From a checkpoint of a small transformer trained on Wikipedia.
Size: 14 layers, width 384, 3 heads of 128, vocabulary 32000, 37.1M parameters.
Architecture: LayerNorm before each block, no position embeddings, tied embeddings.
MLP neurons of a small language model. Each row is named by its layer, matrix (up: input weights; down: output weights) and neuron, and shows model dimensions 256-351. Each number is 128 + 32 x the weight over its row's rms, rounded and kept within 0 to 255. Numbers have three digits each.
After each neuron's rows, "fires before" lists the tokens most often just after its 100 highest values on Wikipedia text that the model never trained on.

L7.up569:175114094039117151071144107175125061201071181106126111129141122126124148135125141087127151151155111112102143131107159116115116134142110153203135101118141144119148061052125112133127107156190159052065126102182111151118076124117168104113141109127176126146159118110078106124141171093097173183
L7.down569:134096132154200136210138084085143083108156095130100123171129129118163069113114194127137128112078183159094125102145081187131123143119002135103083108106113154146079136136144109156115134147145148109102148118113150084126132201105082112123136166201121143097124110060141102125095134178131120133
fires before: "-", "\n", "|", " "

L2.up83:122090118086144114060151160143153154093143124141126173080132081140166134111122125170150121156121207155173100104096138110133096103064165160118131134102102130096100113146138123128099112110104166151155134087174155172118103157111143170079113110111064128083120180125145126143100163162096145111
L2.down83:143096139134072184102137146120031082203173160095095095137065183135168172117108112135074131111101100108070102092117147111074119182115175090113124079108149129114089107126161141134176130110132065126094102054108091127130150107112141094108158147130110181183124122083144144109192171157162159148
fires before: "\n", "-", "=="

L4.up1141:165140121107088115104146137123107123159149161080089181063133132164164089152132111127097096142138149144109141085078138163095104127153161112095170134111032115177142103136147117094075136122116115061108145116131121153107107183094139103050160084164108098154107180102138133110182131179128154128
L4.down1141:106130099107134078168064078141255107107103140048140122098102114158125083103127129143088115135154173193154123101115183193178153085139074114167097120138167145077102152139084154117083148083121167175134069143093104069047090131140110155121138162128131132159150145095126129058139142132142122168
fires before: "\n", "-", "The", " the", " he", "==="

L6.up955:117086175141122038070155086150179086071090139104110171098142120169085131158118161199165117120156100138135161128138119154126079113156097133136159120095111153150113045117089117117143126086127167114136188086168137117048078108095098141095149083145170101131086086111098101104111148143168166131
L6.down955:092144102144144135101090121138136099177092199141135108073122117153136072126115155145104106128177184126114169139152157131150115132109057110112079081162140138155099077126141090145059142115159099064112120099132177101117084136139197186113093143134137150161141129024090171071142213122123147203
fires before: "\n", "|"

L4.up208:127158045121137183123112132137121133162104161085129104092077122083139117081140084107111134142154158175090144073084075137147099106105098115148147128079111145147139149137124111134169121118134184083082090101082108126143123119124140131110138126158089136091185141103119125112159126139153133180
L4.down208:121153203150110107142212151126157044121152104090134154148152101136146131166099180150087137118147155153145092165195136176141190220105083092109121171163127137142140161161117129148113109162126166117125136124112134115131104110050152109095080121142076162171126152117142122102109170128183120153
fires before: "==", "In", "===", "The", "She"

L2.up984:169183069050170168118084152128152111135174091123171158129148082137126126222106168079109145147142218128149141124110100158128129106152177126127104072126097068141118101125124157144139108160131109103076111096080153174133135109117070099106102108139154152105149110128130138088178141176101141158
L2.down984:104097118142126117102166146167149068140130110113146132143112190144129121105140104142110076133080126084203144115095118129074099147075122187151091165122062126130102098170172127108142166124119148115133148147107082139135153120112082145177133130210080082151160120009081207123079091129087123147
fires before: "|", "==", "-", "===", " |", "="

L2.up440:150114098130163134081117150102167094161111101167164172137135123158132075086106113120102130122131166137144113086098107130096115100110124133116123134160087145184089182138111101167152130156101156110103077163146104135090089076169139115106138093155175141141091109155155127091119191138185104153
L2.down440:098128125101173134160149141158115120099199181085144080122145102132188107130110205141162142145127142076141141180131151066138140160107181104086082075114106084130096090110090064164123089142175157096113126138150164109085078150114109072125155180120174141144098149116136146109116145169089156120
fires before: "==", "In", "|", "===", "He"

L6.up17:100172142094165094123109114157142155109140117141184146091153124093134105104177128128096087140101164109129125115144150083150137119118121090109140138147143103133131108112089130164129192110094119156110156149077137087079170147182146080126155143139157156134144134155057152108120131119134143144
L6.down17:102115160101111140151066172065143124181154133094125133102069104102098096135128132115121031073065188116139134184143105143168138063150188136144106113130108183086098138137123104169164143156141139165131129124173180116135113141137098117156088145194135141129098114144097091133114166160130061176
fires before: "\n", "---|---|---|---|", ".", ";", " –"

L2.up1075:078113061139069130132166144145074166117131128138154093080175111093170132120158160185114146134111133133129117102135079077133140105137070171099094139108209136066103066085143104130184125126134132163149144140072097146123151147166080164101134167123191121132159148127166137052112129080129136110
L2.down1075:116120143174119145084152140116113144096083130170164117158124127082108098149146083185127103153117163112093131135162102057144135113153116156209153130136156174113096108121086146127156142158116135106167099183136129114172110181163114125093140096126090130132103075128091081093142106178178187204
fires before: "\n", "---|---|---|---|", ":", " that"

L2.up935:102115139107185145139143113164150057110135077165113165134120109140128147145178157143186091099109186135158125054149192147127103096111195130159145081162158183119102189139170109175146112150127124207141171095164115143125161136199144169128127151097104089086099095124112199103114147131124104122
L2.down935:104111128167077158113135175050090170135108149123143114089141164130102122101125111144137141149147091061108111096098110073153149127119089159137142139107135155113136073099107168090071084070155101042123142172127153163120091144103096062133223113120138139153139122146137089131144105091141088140
fires before: "\n", ",", ";"

L2.up1152:126111143170149097091113087093129147119100096148130177168166125122067100163155098205152110130116170155080063117105118140218132149142111193138167182099097145135119151086135128164136088188153073112124115103130126140096119092112140139068189083144180134145105157152149154080100096131142145112
L2.down1152:082127103112088160213134151163122097078125189138136099081137122098120098134084189109122124163133096097102120085111164126095118119131146070154126075145122087097060136151159123099150098139148067136123165104129178135127191161124147151186078181103087170163175093109115147110082157148122107205
fires before: "\n", "=="

L6.up234:089105182118082119082142143140098116134150100148099158125166151149066093076130078156074157100143134127120099084085101140149096156037107127072099078142068134123102084130124155136061114107145105162163188096112185089134077086074103179107114128121128185092215161120138098163075158167108123144
L6.down234:169122087138123208131158168122127134130135163177130163101138117040177135136105134110147130077112092135126141171137126150101109140181046093124062143121085148134182130115108139102143158100151157101103127055149133140076149065120081163158125085066189093075079104133175147132131169117148100184
fires before: "s", "-", "'", "t"

L2.up1158:152153179143074115096104098139201160155081055112119116110148126128163157137109080070135124079180117095102125140149092114158108163141160052115104104111110187120171157113143149132161085122075166149112074103147118172119126149125132118122094119099124177168086175167113175098102155146078164140
L2.down1158:187143088147157050182148127138129048111122142128089130147133121103103063159119097141101105144134182146124113131117135125151185107097123122125113116112069093142096058096126156166040130112178131125147150130111124094121107147155157136157178178181186068127191087132118157118136172062140078145
fires before: "\n", "==", "|", "In"

L2.up139:112177119135144159115143125122128098075189132098181156172099097103128096143129134142162107146132107196096146111151117133143092126107103163136132101096113147143140119200150140148095081145133123177134150173149113074120120121094164070061116140150129098148186118115129153158170116152086151142
L2.down139:130115149058131109097094116100073106194072149134116143118133148152143139142116100147112145115083127114133130093198191110189137128120098096097112129165113054157118132158170066142104191115129176143092105137106175131171098130132122093125124151138132120148094145127129109164184130126151119121
fires before: "\n", " 0", " –", "|", ";", " 1"

L6.up1530:131136144182156171149147139130073161085134133137135113113136091168083110148136110123150112112084178143116109099112113083120101165068170197111174132132128167102164083167080097150109105168092201095111152125159165133097105184130161128057088192096082178171127142139137135121079152142163134141
L6.down1530:091134155129119158134046100205177165151089099141106107136171190156137128097115111152140147189128046129147136134165141116106144142186106115112113112124157103113074125091093169106147123122130133108101149138093116150138124078180145056108151096075129107097135137111137116100072062152073124123
fires before: "\n", "---|---|---|---|", "s"

L6.up1504:109160163108124153140157115103229159085081120097085078135125146070156108161160189074138121182137161084086145146072083090175112126098072132147098099099113163123187153085137135159164149163094141102131138028147154166098106072124137104155115096128152129135113110204140085167167063054098117127
L6.down1504:090121117129134179133092113125089127129122138162141148146118171132183138098147126105144139188131145095123094105194145126167144184081131191158097073098121107158105168119131094113161128111096133073097150203147173047108085046108083131127152139146130152109103137087158156205180152126131149151
fires before: "|", "\n"

L6.up529:170114149120132141100117098127140151150156112066137166139123102095119131137129157127133103100144138135099112137135131127142108117164124094098184126138112135193173092137167148119107139126094164123138089136194121099112146117146118105117146064182126152122110134120144139032118108122145094154
L6.down529:145121157094110136140141157098049143147120123115146183131176126127156102209122146120090187129165166158123117179130116168091107127136129118156137109152070130091069113132090099144122102177123127123077157114102094144156112089122096127162149205161183102125142124186152109197200146141126168126
fires before: "\n", "---|---|---|---|", "ner", "=="

L7.up647:096097112165091082130155145064104146144097132085125096081094151074155147224089100154110092160176151113100152120124109094152092148130106171155144112096101150144111091096100101144158086200138136108175096108133151164171091147093111130115187151106112111202144132137118111144184127136138173158
L7.down647:080152078087139111129130112183128090131144142111118147091125149106210111166107161114172131128119125082118174110155187164160112121101101099093098087161058110156120156157125077107100113111169171097145138149144108082135092114071139146078076119117160124250177096109121178130123150179137155154
fires before: "|", "-", "\n"

L7.up225:125185097092156122085135157171184132123156094130167081093140096072119179169129171167106089126132130100142171132097146143142129208162144140135104153144049096146158128104098140120156117144143147093116093090138082143060131079050190115173145106133151087081129126082099137114066139098099086121
L7.down225:135093153138135177070084136147172132168122102161092157086158143127117104124117245158149131084123116113114138136152151059133110173129114122153120109141084131149139124192162143101143092060106148124111155134125125104123145107117169142121141188109142171101137108134083148141083139116126133144
fires before: "\n", "|", " (", ":", " |"

L2.up579:128200111094135129106115159112177114136084164195094144140138093083110118140103173111115128076057145091153217093162099127148129192123140140149125170155128118093117128173148132153096068121180090193099118174134111094163152141118210064123155111156160181115069109116149124192103141142081138101
L2.down579:184142103109069141188122155157165141136153149055151133070102177168100195102116174170147124200137163151145054107086132140137162165120136143112101133095135173118099091087111137134143136134124193098134144075169169163104148094072092149176129144141088101215172171171125131134108114157144121107
fires before: "|", "\n", "|---|", "-", "|---|---|---|", "==="

L2.up705:117142143107122148108135151122138126057126134123091147121158107184174139090088160127171106108155141117102086084099083077138117177083133143141153111029121198214101090118143127060119128142090120114192104135209057039187119134100105135156140084163104129114181112150161174116180103145123090141
L2.down705:095161142135082140134135154100124074097106137170108137140116140122104142106157130137104118119065175172061149167172107171110172137171130123113090183115185128157156120140152132121066181129094181165071139157107121149124179106085071165131137149091160160123151141116105132140116159095142155187
fires before: "\n", "|", " as", "=="

L7.up1051:116112124134143148166095080036161071155071176137128171141130190151166114112154105149134133148120094181124100113178157151159049175177096151088166147131152156175099114129088166162136104191135129121098042120133142100127168178119141108084153107098157180171161170140124124119122174146122093142
L7.down1051:168080145117162144106098168179112166143159109144109147140111150093182118175097145121104125210126088122126168210092107112095091108129068116159092079113104174101116167084144120151107177100133136095183185161142111162112115089105170150110103133181161165175153146118106081178104137079160083158
fires before: "\n", " The", " |"

L2.up1224:128094129169159139114150114080149150121122137106122124159134178078144097166133145145144116110135104159054124085133114116142070156073154116182096068124072205144100154132084150148078096112129115062113149081151127106132116135096141179063137152126092136113081073111122112177160074122054164124
L2.down1224:098118147126183111092103121106062115150096068173105140109100195167127136151108094155179112137166083165129134138152131154152121168085007135118073086167190148215116130149125092103123076144161178137122128200121172082185107144134118098073158105126139152159142159091127119155154139121171127222
fires before: "|", "|---|---|", "|---|---|---|"

L7.up1320:094148130169084108122061105057101173156126121144141180148139131107124064172164189140167100174178157167083138113108155108166106098110135169129196161079142116101183068114092031158101095093168231113075095111091106107130149084146127147115186114149097108109090102165055137129096157123080113124
L7.down1320:093125118169118105147189098142096103172182164163096186154109151122137108160138131159136136124108127111064129091077148139116136154128071193104133082138120133195167062116153130152126128137159161198177150119127177111064052092103139132135123140169117069138083138128083152151105104037097092095
fires before: "|", "\n"

L2.up824:125168176150063119120119069081141153117134134074105082127086144160114166128136118119186104084129105137047157089164105112190070145075110120112095131127128168109150153163070155139122132108106152099180127088110153072185161170150150164158103163125155126133103095153090080157176115142095130060
L2.down824:140148153160127129142099119172158124145127105123130149178132123126085094106106065155108125126122149157145061135127153156131120079139139174127162168189155120151102181135191134149141121097177134134101105184099178098107127152057138088096171120113143156152170177099128126095032148080189110152
fires before: "|", "\n", "|---|", " |"

L6.up1086:135108137157127128103131057090127149072061062162110111129120105154144173128135151125134115179094125142074168135102132131099116139200088116127128111097116115059190107168115108073135172134119137174079107127103122032130126073167185147031180148163172150133166119154153167120057095094125111080
L6.down1086:169147095136151140151136094121135119159161137139134141164152114128077099123146175150113092115178149138127093101058111190089089114125000172144193152106105139100152125126115115105079110119150130117161180169160200101104105140109124126091112135118101098129172185127119134172129113148160074120
fires before: "---|---|---|---|", "\n", " January"

L2.up254:111104187122122162091130100113125119119108130114136131149117148149124111146135160181144097097174095187075090072157114138152045134049131080151109141123076137143138097135095107077070198100148109120155140126155136096125127156145122084136130122101130169128134065112083113152122154148207109093
L2.down254:137109113144092138109109067112090163118138130118126083120088057107157138147151142115167090114123133125169119136114123063154112182185124099088129120151167123110089133131097113122118119196150135086109142122148186164135116091108139095074137126174103150137063154077144128119143118141093126180
fires before: "|", "\n", "|---|", "|---|---|"